Weights of a small GPT-style language model, trained from scratch on English Wikipedia: no biases in attention or MLP.
MLP neurons of a small language model. Each row is named by its layer, matrix (gate and up: input weights) and neuron, and shows model dimensions 64-159. Each number is 128 + 24 x the weight over its row's rms, rounded and kept within 0 to 255. A neuron's up and down rows have the sign that makes its largest values positive.
A block is one neuron, or neurons of one layer that tend to fire together. After each block is what it responds to, as a language model described it from the Wikipedia text at the highest values.

L2.gate94 [173 117 127 138 111 138 121 142 112 104 190 109 127 114 131 131 147 143 126 113 149 141 120 114 150 124 135 134 132 177 122 197 136 128 113 141 163 162 132 193  92 129 151 104 100 156 136 125 119 187 134 119 112 103  88 108 136 129 113  88 135 139 141 125  96 124 107 111 114  80 138 109  99  95 134 125 144 136 126 119 187 169 114 122 117 124  91 100 150 118 172 145 148 106 153 135]
L2.up94 [167 131 137 167  77 135 103 118 151 125 115 165 131 168 158  97 138 133 127 131 128 127  99 107  87  80  91 113 136 148 136 136 173 166 116 160 145 121 178 130 153 115 108  77 148 212 134 124 125 112 134 150  87 120 129 124 134  98 130 108 127 118 135 119 105 124  94 132 136 112  98  72 122 113 166 143 154 164 167 123 113 139 107 131 141  93 141 134 155 115 139 125 112 106  73 159]
L2.gate404 [143  95 119 142 160 113 105  84  91 162 116 102  98 127 113 167  99 142 119 112 138 129 100 161 103 126 145 118 136 187 140 155 157 159 113 155 109 160 106 179 124 136 153 199 116 115 100 118 146  85 145 127 109 148 138 165 128  84 117  67 109 132  93 131 155 112 147 119 114  94 123 162  94 156 145 125 179 130 123 114 103 132  89 129 155  90 127 161 146 148 126 122 125 137 114 148]
L2.up404 [141  88 112 112  94 108 144 126 106 118  73 109 129 147 149 139 138 120 105 136 152 160 140 132 136 135 177 135 149 141 158 130 102 141  96 156 121 120 128 124 106 108 161 124 161 117 149 153 179 118 135 106 156 160 115 131 104 116 104 126 141 122 133  85 105 109 148 137 111 133 132 119 140 128 107 163  97 157 153 106 170 130 108 154 143 169 133  99 161 168  96 143 122 114  92 162]
L2.gate615 [159 122 107 114 115 148 117 161 148 137 118 114 173 114 100 136 141 127 130 115  82 145 126 105  92 118  98 113 102 136 153 170 180  90 141 158 127 116 148 144  85 164 119 157 119  96 144 134 140 159 147 122 147 110 126 131 140 126 132 105  84 130 128 105 156 108 130 134  97 109 125 133 170 141 102  68 128 135  77 123 123 158 181 154 133 122 100 132 107 126 136 144 161 179 136 128]
L2.up615 [ 61 108 115  99  79 142 132 112 100 113 181 109 116 122 118 124 143  94 127 119 147 106 165  92  96 116 163 108 122 126 107 115 149 124 111 120 124 120 124 158 149 146 122 157 104 142 136  77 114 122 135  81 114 160 124 116 110 126 106 134 128 110 120 160 115  85  76 135  88 123 109 212 122 149 102 119 121 121 161 142 130 158  81 128  85 125 114 117 114 113 129 135 115 138 125 129]
L2.gate733 [188 105 136 140 162 177 128 154 128 138 154 112 129 127  91 178 104 140 155 122 110 164 172 138 104 113 108 115 118 148 105  94 147 154 143 118 104 199 128 151 167  97 129 163 158 118 106  99 113 145 102 116 132 105 126  98 114 119 105 137 124 134 144 141 116 151 141  91 105 117 164 126 101 107 106 135 141 134 131 156 139 125 104 123 107 110 124 125  94 150 142 118 148 144 129 128]
L2.up733 [114 133 139 121 150 144 101 125 141 149 152 140 120 176 127 104 116 137 122 167 125 142 107 130 120  99 112 115 131 107 119 180 168 143 132 167 169  98 139 187 105 108  97  42 117 182 175 156 162 105 151 123 143 148  90 116 131 127 126 119 127 125 169 128 115 138 150 149 123 136 113 135 115 140 143 124 128 151 175 129 172 114  97 127 120  91 102 128 172 176 119 145 147 140  97  97]
Description: Compound and range joiners

L2.gate20 [142 110 115 153 146 115 110 144 172 122 114 129 172  89 108  83 102  97 160 125 104 119 130 112  95 195 161 136  98 116 169 177 137 133  87 137 165 127 118 119 131 124 149 128 118  86 180 170  99 167 163 127 112 157 120 134  67  68 175 134 120 132 157  98 147 127 152 145 123  95 167 125 170 103 108  93 126 157 123 163 146 124 149 139 135  87 105 159 155 144 154 139 135 118 122 114]
L2.up20 [108  99 142 107  76 139  98 114 127 100 108  77 160 118 116 138 136 120 126 132 154 158 144 102 211  89 102 129 158 165 132 128 102 147 140 146 118 123 165 140 112 117 111 132 154  94 120 141 130 138 125  76  99 133 113 145 183 141 126 142 136 105  97 126 102 106 115 147 178 122  98 124 124  98 152 133 127 135 120 123  80 127 109 110 132 122 135 145  94 130 118 125 134 148 195 119]
L2.gate258 [122 100 143 101  99 165 131 153  80 173  88  64 130 130 111 126 161  99 110 119 110 128 124 105 114 161 140 132 131 116 118 124 154 108 110  95 104 150 142  99 149  91  95 146 158  47  83 146 127 132  98 127  70 157 122 147 166 106 154 103 101 115 109 114 104 112 128 153 118  94 117  97 119  93 141 111 185 155 156 115 161  99 139 152 166 145 145 111 102 157 111 123 131 127 132 133]
L2.up258 [130 141 110 130  65 134 104 112 158 107 139 121 136 106 102 143 139 160 138 138 125 157 114  96 115  79 117 142  85 155 147 106 120 109 167 136 148 123 177 171 116 141 134 126 139  83 124 118  98 124 120 107 128 157 134 123 133 140 156 110 124 123 144 117 140 118 135 154 145 102 122 107 143  99 174 107 128 132 147 142  89 125  94 146 111 162 126 126 121 141 115 147 152 140 137 178]
L2.gate386 [160 118 104 130 146 139 129 152 134 130 104 119 138 137 103 153 139 159 124 149 157  99 170 119 122 164 140 165  98 134 131  98  92 112 141 102 178 171 131 119 122 155 127 127 132 104 145 114  99 128 109 128 113 143  85 134 111 112  98 157 144 122 159 141 118 122 123 114 156 111 120 131 140  86  76 156 136 144 141 133 132 117 114 109 129 118 149 130 123 137 161 140 141  85 114 130]
L2.up386 [140 140 164 123 136 124 147  90 139 118  89 158 123  83 150 127 164 131  95 154 112 139 124 137 136 128 153 161 104 124  93  98 142 164 117  72 151 120 153  76 135 110 141 115 121 104 165 106 131 136 154 110 147 124 112 180 110 125 136 136 163 130 116 140 180 128 112 143  90  80 122  84 197 142 113  96 110 133 121 163 112 154 107 133 132 116 122 146 148 126 136 177  92  97 141 109]
L2.gate696 [ 99 137 139 141  81 172  96 108 137 131 106 133 118 139 107 129 137 141 135 104 126 133 121 109  99 125 123 114 138 197 152 175 125 113 114 142 164 102 125 170 129  98 168  95  99 130 165 164  80 142 102 116 124 139 122 140 158 129 176 119 110 128 125  90 152 114 110 151 118 107 112 118 124  89 116 126 153 109 178 164 151 118 109 126 151 121 116  95 161 106 106 105 136 133 130 147]
L2.up696 [103 143 122 128 107 118 141 157  95 140 128 140 139 141 132 120 131 134 114 102 145 142 140 158 138 138 142 148  93 177 126 126 116 117 137 111 122 151 130 114 124  96 125 130 112 102  92 110 138 108  88  64 102 147 122 152 142 100 118 136 103 120  98 108 111 108 122  88 126 126 141 113 140 115  95 144 131 137 146 178 136 139 142 161 181 119 146  84  85 113 144 121 119 133 167  98]
Description: Table header separators

L6.gate47 [131 128 103 130 123 160 111 143 128 140 135  74 165 116  87 120 118 161 123  73  87 110 155 109 168 157 113 129 139 152 113 147 156 116 121 176 137 120 127 131 161 110 132 110 116 140 155  93 124 141 137  80 120 151 118 139 130 132  78 141 157 126 155  83 152  91 141 108 138 122 128 143 143 106 124 144 137 169 136 138 149 109 152 128 140 128 128 164  88 137 121 163 152 144 103  61]
L6.up47 [119 158 109 132 151 105 140 117 116 116 161 133 159 154 107 116 125 129 114 102 117 145 157 100 159 134 124 121 149 152 116 154 133  89 112  87  90 128 129  84 115 103  88 122 145 141 142 162 115  97 154 103 141 112  96 122 109 100 118 156 107 119 137 104 109 112 149 106 114 137  72 116  98 150 125 146 152 164 147 113 141 144 116 151 155  97 166 141 106 139 115 116 110  93 126 129]
L6.gate543 [149 140 140 121 128 136 142 124 136 119 137 130 114 140 132 111 110 168  96 147 103 166  97  86 161 183 138 127 142 155 127 122 142 125  76 163 145 158 106 123 106 127 141 118 150 130 134 106  89 160 158 136 155 124 137 123 115 152 159 110 141 110 197 145 124  99 123 112 151 114 145 178 110 113  94 121 128  97 114 137 136 164 116 168 156  98 142  96 122  89 115 132 140 166 122 123]
L6.up543 [129 133  84 120 104 178 178 132 109 139  98 161 142 156 174 142 134 116 104 124 180 104 129 147 154 136  78 137 149 179  82 152 162 128 149  86 120 107 106 112 119 119 140 142 142 139 131 142 123 129 111 137 124 157  95 134 123  84 134 123 115 104 118 137 171 122 117 162 100  99 142 108 137  90 142 144 143 140 156 176  92 103 152  93 137 134 105 115 108 102 161 176  87 153 124 140]
Description: Season and table separators

L3.gate91 [185 134 119 160 138 154 106 136 141 155 117 132 161 102 101 126 120 123 115 145 122 133 128 118 147 122 108  99  91 164 126 117 191 145 106 176 123 119 156  95  96 108 122 159 132 171  93 135  92 126 153 107 140 143 105  91 118 160 111 100 151 123 113  80 138 122 137 117 137 138 125 140 140 106 173 164 137 167 151 159 126 171 151  95 137 135 119  92 130  99 116 126 125 149 152 184]
L3.up91 [145 142 149 127 139 140 115  97 165 141 128 149  72 103  86 155 150 139 101 121 129 109 126 123  93 121  99 123 140 131 133  99 129 111 104  80 122 124 146 117 137 179 112 164 112 120 111  85 121 144 146 123 156 138 125 137 167 100 105  88  89 138 134 104 112  78 156 187 143 116 137 123 144 117 119 109 140 141 137 114 114 130 119 114 106 108 132 111 102 136 127 127 130 129 126 109]
L3.gate92 [148 147 156 107 126 136 118  71 121 150 132  77 108 110 136 133 151 115 124 140 139 114 122 123 105 122 150 125 137 156 171  78  85 122 123 144 110 116 128 136 136 120 119 146 122  96  85 149 109 138 123 150 112 129 179 159  76 113 140  91 108 142 137 133 122  88  95 124 128 132  86 121  83 121 118 128 138 106 111 109 106 111 121  92 173  95 100 155 141 121 103 108  97 117 128 131]
L3.up92 [154 170 155 140 165 121 141 134 152 137 138  92 140 131 146 126 111 115 107 148 120 132 129 117 153 124  96 109 114 123 137 159 113 106 183 101 176 151 138 116 123 104 127 153 112 110 143 132 120 152 123 162 164 155  97 144 129 109 135 144 105  77 100 121 138 110 139 130 159  96 130 144 106 122 114 118 157 111  49 122 105 110 112 148  83 113 114 159 122 114 129  67 161 133 143 139]
L3.gate172 [ 86  92 103 121 161 184 135 131  77 134 119  94 119 100 140 129 128 121 171 117 116 120 145  75 167 148 111 122 117 166 161 124 141 148 160 141 146 128 157 130 120 136 101 117  86 124 134 143 122 123 168 117 102 124 152 133 166 154 157  97 107 150 160 121 159 117  86 127 154 107 134 127 158 185 141 137 131 116 160  99 107 132 163 137  85 124  82 136 128 146  84 170 113 132 156 107]
L3.up172 [ 85 133 127 130 131 171 104 124 101 113 119 145 144 148  89 110 116 140 154 154 119 126 128 137 163 120 133 142 136 161 109 168 125 105 185 121 158 104 170 166 151 134 103  56 116 158 158 138 135 113 169 121 131 121  88 113 105 150  87 100 145 128 153 152 160 187  67 109 121  95 124 117 122 160 121 127 139 142 175 128  68 143 123 191 144  92 123 123  84 157 129 137 107 159 112 140]
L3.gate430 [172  92 123 127 120 115  94 111 179 101 104 157 119 163  99 166 130 132 132 159 116 121 108 137  86 122 119 110 113 171 152 142 122 104  49 115 156 149 143 173 140 176 124 145 114 137 163 136 101 117 137 157 111 173  71  97 131  94  96 131 122 133 158 133 122 104 133 112 152 117 137 130 125 102 142 115 136  76 114 146 137 124 118 118 139 127 123 139 162 122 159 134 137  94 118 147]
L3.up430 [168 161 173  98 159 180 155 147 126 123 164 130 117 151  97 132 158 107 121 122 152 112 195 142  54 124 105 139  88 122 135 118 139 165 111 113 112 164 157  38 121 133 144 107 100 132 164 138 118 117 104 151 120 172 114 154 139 143  98 112 142 121 148 143 112 173 128 117 146 101 177 150 141 138 163 128 142 134 108 106 107 119 103 117 125 135 157 100 187 137  80 121 124 109 153 134]
L3.gate474 [137 118  70 138 137 184 106 104 130 140 134 146  92 171 117 114  95 119 120 135 137 112  89 156 114 138 118  89 152 170 120 145 112 134  66 104 128 162 138 143 160 121 118 127 108 125 129 144 107 114 158 111 120 126 134 128 113 108 149  85 149 139  99 109 111  87 165 103 155 109 128  88  81 110 119 106 111  99 108 127 100 109 148 130 120 118  79 136 166 116 182 125 111  81 147 112]
L3.up474 [148 110 168 109 124 112 175 182 143 105 124  91 147  94 141 113 153 153 134 114 118 112 132 129 142 135 157 130  99 132 120 143 142 175 125 108 152 120 150 117 102 153 128 101 151 152 152  86 109 132 147 112 146 115 140 101 128 123 103 146 167  90 153 146  80 144 120  97 114 140 108 163 128 117  85 142 148 126 177 124 120 151 122 107 103 104 130 154 156  98 125 129 122 139 106 136]
L3.gate495 [135 114 121 138  93 122 127 154 131 129 119  93 149 147 123 145 169 145 114  67 111 146 139 129 126 119 132 133 135 166 130 137 103 119 137 129  72 161 144 112 154 141 107 165 112  87 132 100 116 147 135 119  73 171 121 178 113  95 122 107  87 163  71 126 126  91 149 123 149 100 135 164 148 125 164 106 129 110 139 200 115 167 139  90 140 123 123 108 120  76 134 132 139 164 168 122]
L3.up495 [149 143 122 134 143 149 110 124  91 135 102 114 122 139 157 107 153  98 139 101 184 128 153  92 132  86 187 136 120 171  87 131 150 128 133 126 150 150  99 140 133 129 145 116 107 119 103 146  87 150  63 124  86 127 122 138 135 117 149 146 102 128  93 143 128 143 105 108 139 102 120 130 158 179 165 149 156 168 148 162 112 147 120 129  97 106 140 190  89  97 144  84 125  80 143 101]
L3.gate522 [145 129 174 127  98  93 109 105 147  90 146  83 101 138 164 146 102 108 117 113 110 135 145 115 144 122 118 120 129 209  89 128 159 130 113 144 164 142  88 126 118 138 137  98 126 103 124 181 130 147 132 132 150 131 165 117 132 113 144 111 141 132 133 114 140 128  98 112 160 140 105  99 146 120 128 126 100 116 130  74 121 122 112  93 157  94 154 126 143 145 143 124 142  75 100 101]
L3.up522 [167 119 151 145 156 119 116 146 113 171 137 147 116 120 127  97  81 135 131 103 166 112 101 118 132 123 113 110 150 120 124 145 156 120  73 137  78 133 122 129 143 138 155 155 110 123 152 149 133 202 133  97 165 110  93 132 127 130 117 114 121 178 126 163 148 100  60 116 169 148 178 140 123 131 156  99 121 128 100 143 148 179 105 151 154 112 155  99 121 116 131 102 176 127 139 138]
L3.gate750 [136 150 116 114 150 177 161  83 136 111  89 163 140 133  97 182 143 103 120  94 125 160 119 114 114 120 123 108  87 139 155 111 118  88 121 124  96 170 136 113  65 104 148 102  98 114 108 126 119  73 119 155 138 162 132 142 109 124 116 164 147 122 175 111 111 140 154 137 139 137 134 103 134  91 102 164 139 127 127  91 180 164 133 127 150 128 101 101 156 166 151 103 117 116 142 137]
L3.up750 [131 144 148  97 137 184 148 126 150 117 132 139  69 133 141 153  84 100 117 129 116 127 107 131  83 143 166  88  65 103 144 104 122 129 104 121 115 134 155 130 145 126 142 132 129 133 127 121 141  93 145 111 152 166 110 111 161  90 127 129 150 148 135  92 110 125 142 130  90 130  94 119 159 111  93 131 130 107 101 141 196 153 144 108 117 125 132  94 132 148 114 174 138 125 125 109]
Description: Compound hyphens, initial W

L3.gate12 [115  95 141 145 109 110 172 104 121 124 163  71 154 121 148 125 138 108  79 106 135 131 117  57 140 142 145 121 108 182 144 141 118 148 129 115 117 136 112 106 123 131 147 122 110  99  94  78 116 104 127 122 134 122 137 129 116  71 139  73  99 174  87 147 176 112 113 120 152 182  85 140 122 131  92 112 137  91 115 126 110  77 137 164 139  77 134 127 130 134 133 138 137  99 168 126]
L3.up12 [128 132  95 133 126 124 148 149 185 102 112 111 128 125 140 130 168 130 138 115 115 147 149 129 110 119  89 106 124 160 141 138 161 117 137 115 159 140 158 127 100 107  98  99 114 137 135 189 122 120 130 118 102 130 171 113 161 138 130 130 114 182 132 161 153 173 126 151 122 170 153 131 115 114 137 110 107 137 152 110 170 108 110 141  93 128 125 125 175 173 131  96  86 124 147 108]
L3.gate141 [124 135 131 127 142 157 112 124  97 127 123 131 150 137  93 129 124 136 152 135 110  92 138 170  88 179 170 113  99 108 112 115 118 134 128 131 168 121 139 152 136 164 160 117  98  97 123 123 102 164 147 110 132 117 124 121  85  83 134 110 119 161  84 120 170 143 131 172 122 126 118 165 120 109 122 105 133  86 160  76 139 113 167  93 122 123 108 145 186 108  89 128 108 117 145 129]
L3.up141 [163  89 122 104 121 137  85 121  94 129 154 120 142 114 136 130 113 129 116 109 150 206 100 133 127  94 110 108 126 158 123  96 127 198 110 114 163 135 172 154 153 146 130 131 115 127 122 166 109 124 120 105 104 123  90 129 120 117 115 129 106 118 166 133 170 123 150 124 119 133 137 104 100 102 138 137 109 131 146 138 144 131 119  94 140 108 159 116 155 109 107 134 111 154 158 137]
L3.gate234 [107  90 148 142 156 157 143  99 167 115  93  84 160 140 105 164  96 121 165 107 107 156 113  95 124 123 139  93 103 111 152 117 143 119  98 112 119 152 123 106 134 127 109 169 103 120 109 147 117 123 166 137 100 148 140 150 140 148 121 127  96 148 100 151  82 119 134 155  89 118 114 112 121 122 162 164 140 139 104 155 114 167  97 113 107 146 106  79 160 145 126 160 124 138 149 142]
L3.up234 [125 112 148 144  96 151 132  96 127 111 109 119 155 106 134 124 136 148 148 149 120 139 114  83 109  78 121 135 100 148 107 142 134 157 121 154 141 120 138 107 145  64 124 125  97 162 122 142 147 145 151 176  93 175  99 133  69  90 123 139  99 115  98 155 182  81 156 106 125 133  88 124 101 125  97 124 134 113  90 116 104 111 138 137  98 117 143 145 153 117 136 144 136 150 111 124]
L3.gate287 [128 135 179 135 101 112 113 118 171 127 115  99 169  95 139 126 106 111  89 143 147 115 143 116 144 120 129  89 105 115 131 100 146 124 123 134 154 108 149 148 102 156  91 148 141 144 134  82 127  85 150  97 113 141 137 162 102 130 159 136 126 183 116  94 158  84 103 154 139 126 121  92  75 105 119 143  94 136 187 123  90 115  99 156 132  95  94 122 140 120 108 125 134  78 147 120]
L3.up287 [101 106 127 100 117  97 113 113 116 160 114 106 112 108 123 111  98 134 109 145 154  92 165 142 133 159 102  69 138 150 139 150 120 146  94  87 151 160 134 117 137 118  74 112 161  84 120 155 103 134 120 130 109 139 131  84 141 110  99 101 106 146 126 128 136 100 129 151 133 138  69 123 132 101 136  99 135 131 107 162 157 156 148 102 132 126 132 133 131 138 103 142  95 110 123 141]
L3.gate385 [145 150 118 127 127 179 124 142 156 128 128 100 123  99 107 122 135 130 171 133 110 159 170 150 114 115 132  98 145 154 177 147  93 106 121 109 155 144 129 161 124 113 127 116 123  88 144 140 124 116  95 165 144 113 149 177 112 158 116 136 151 165 149 126 111 166 148 142 123 158 106 129 176 147 139  94 141 157 120  90 114 130 130 125 136 106 104 126 151 137 165  98  97 180 162 153]
L3.up385 [141 153 103  99 106 104 138 106 112 114 151 112 131 118 122 132 127 101  89 104 139 161 125  97 131 117  84 132 139 135 133 115 140 173 140  85 115 119 179 137 147 141 127 139 140 159 102 178 106  88 176 114  95 151 117 109 184 119 140  79 133  89 135 141 150 131 120 182 132 118  74  70 101  94 147 115 156 126 164 140 117  88 163 147  86 127 102 195 147 116  98 160 150 136 136 127]
L3.gate563 [117 129 113 104 129 177 142  72 139 149  98 142 125 137 146 146 173 137 134 127 121 105 103 107 166 172 105 139 192 177 154 119 131 171 132 131 133 142 139 161 103 127 133 112 114  92 155 163 136 155 101 118 124 116 157 161 116 126 138 141 175 182 114 144 117 104 147 134 128 155 138 114 105 106 150 108 149 125 127  93 124 102 105  82 158  98  89 108 144 135 132 161 114 129 134 162]
L3.up563 [106 113 155 153 112 148 159 120 106 140 157 134 139 112 136 135 124 163 156 136 114 137 140 121 131 130 135  87  95 129 115 109 151 122 138 150 129 124 117 162 162 153 125 135 125 135 106 114 118 152 132  85 142 116 162 139 191 168  96  85  88  98 134 129 106 115 140 108 160 156 122 136 120 145 124 112 116 169 148 214 140 124 103 102 150  97 125 157 113  99 112 154 145 150 144 114]
L3.gate567 [142  88  97 105 152 139 118 115 131 102 143 113 132 103  98 105 105 139 142 138  71 135 127 143 128 132 121 107 137 145 130 104  94  99 154 143 148 127 158 145 157  98 135 138 145 118 119 136 100  91 129 147 146 131 127  96 133 124 117  96 157 166 104 155 114 131 140 117  98  95 108 159 105 147 162 136 106 138 148 113 103 151  99 146 157 109 106 117 115 113 131 179 140 107 109 126]
L3.up567 [121 129  84 116 110 175  93 114 130 129  92 108  90 148 144 105  90 136  88 105 119 112  98 162 129 106 129 127 110 176 118 122  75 138 133 131 160 112 103  97 119  68 120 141 174 166 110 150 124  91 104 176 190 137 121 124 168 126  80  90 157 147 135 119 120 120 140  75  99 173 118 131  91 162 101 117  89 108 139 117 104  93 120 152 129 112 114 141 121 124  92 181 143 174  95 139]
L3.gate575 [114 160 108 137  93 176 127 150 125  71  73 144  75 133 102  99 124 141 122 137 146 152 121 112 178 111  94 145 143 114 149 141 126 170 131 159 185 131 114 158 135 133 157 129 129 149 117 143 145  93 105 103 135  81 126 126 123 116 113 164 125 165 135 119 118 132 111 120 156 133 152 170 118 116 133 139 146 120 161 120 111  90 133 115 107 117 122 104 168 142 119  97  97 130 151 159]
L3.up575 [121 100 130 142  77 164 146 151 142  93 131 138 121 150 149 134 134 110 135 138 150  78 125 105 135 111 137  85 104 141 113 124 145 107 125 127 126 117 119 165 117 118 129 170 101 137 129 134  86 138  95 152 113 125 111 103 121 154 129 159 134 138 120 125 121  98 131  90 131 145  84 126 146 179 159 151 178 103 136  89  92  83 103 113 123 102 190 104 113 139 160 176 169 126 162 141]
Description: Infobox list dashes

L6.gate180 [125  86 140 152 182 164 136 104  91  81  99 123 144 111 130 130 104 106 146 134 122  87  77 129 136 119 117 146 119 143 153  88 122  87 129 113 131 122 129 170 148 116 123 159 126 132 121 119 136 150 135 100 164 120 127 182 134 147 140 131  94 143 134 128 116 117 108 109 134 108 174 151 101 109 128  98  57 163 130 128 108 123 139 111 123 151 134 125 151 108 123 149 137 153 139 139]
L6.up180 [174 159 114 140 116 132  99 110  91  97 130 123 136 151 148 159 177  89 120 168 109 164 138 131 114 115  94 132  77 129 154 138 137 124 140 181 122 133 124 125 104 142  96  89 141 153 106 164 139 149 138 146 129 137 153 105  92 141 131 101 155  79 139 147 103 153 140 135 141 114 121 119 157 155 123 110 145 149 125 162 135 141  75 121 164 117  86 104 116 114 124 139 136 158 122 155]
L6.gate337 [144 156 129 111 158 160  77 121 153 129  73 113  94 115 147  88 104 106 143 127  82 103 128 145  88 157  90 136 105 106 102 134 171 144 118 119  71 119 148 141 153 114 111 163 160  99 120 124  81 120 142 116 159 135 103 133  80 138 179 153 157 141 135  99 121  93  95 117 109 127 141  86 123 124 125 112 119 148 127 114  95 123 157 117 126 124 118 134 124 100 147 129 137 137 101 108]
L6.up337 [144 156 121 135 138 126 169 123 105 132 136 129 104 132  98 150 105 117 119 116 125 123 106 109 153 127 109 113 151 152 148 123 125 129 171 135 110 120 128 108 151 115  94 114 124  93  95 139 130 171  90 146 129  48 111 149  97 125 131 104 129  90 137 110 131 148 127 124 160 146 115 123 123 177 122 127 127  96 145 141 137  76 120 135 114 143 132 131 146 146  99 156 145 160 132 128]
Description: Mid-word joiners and hyphens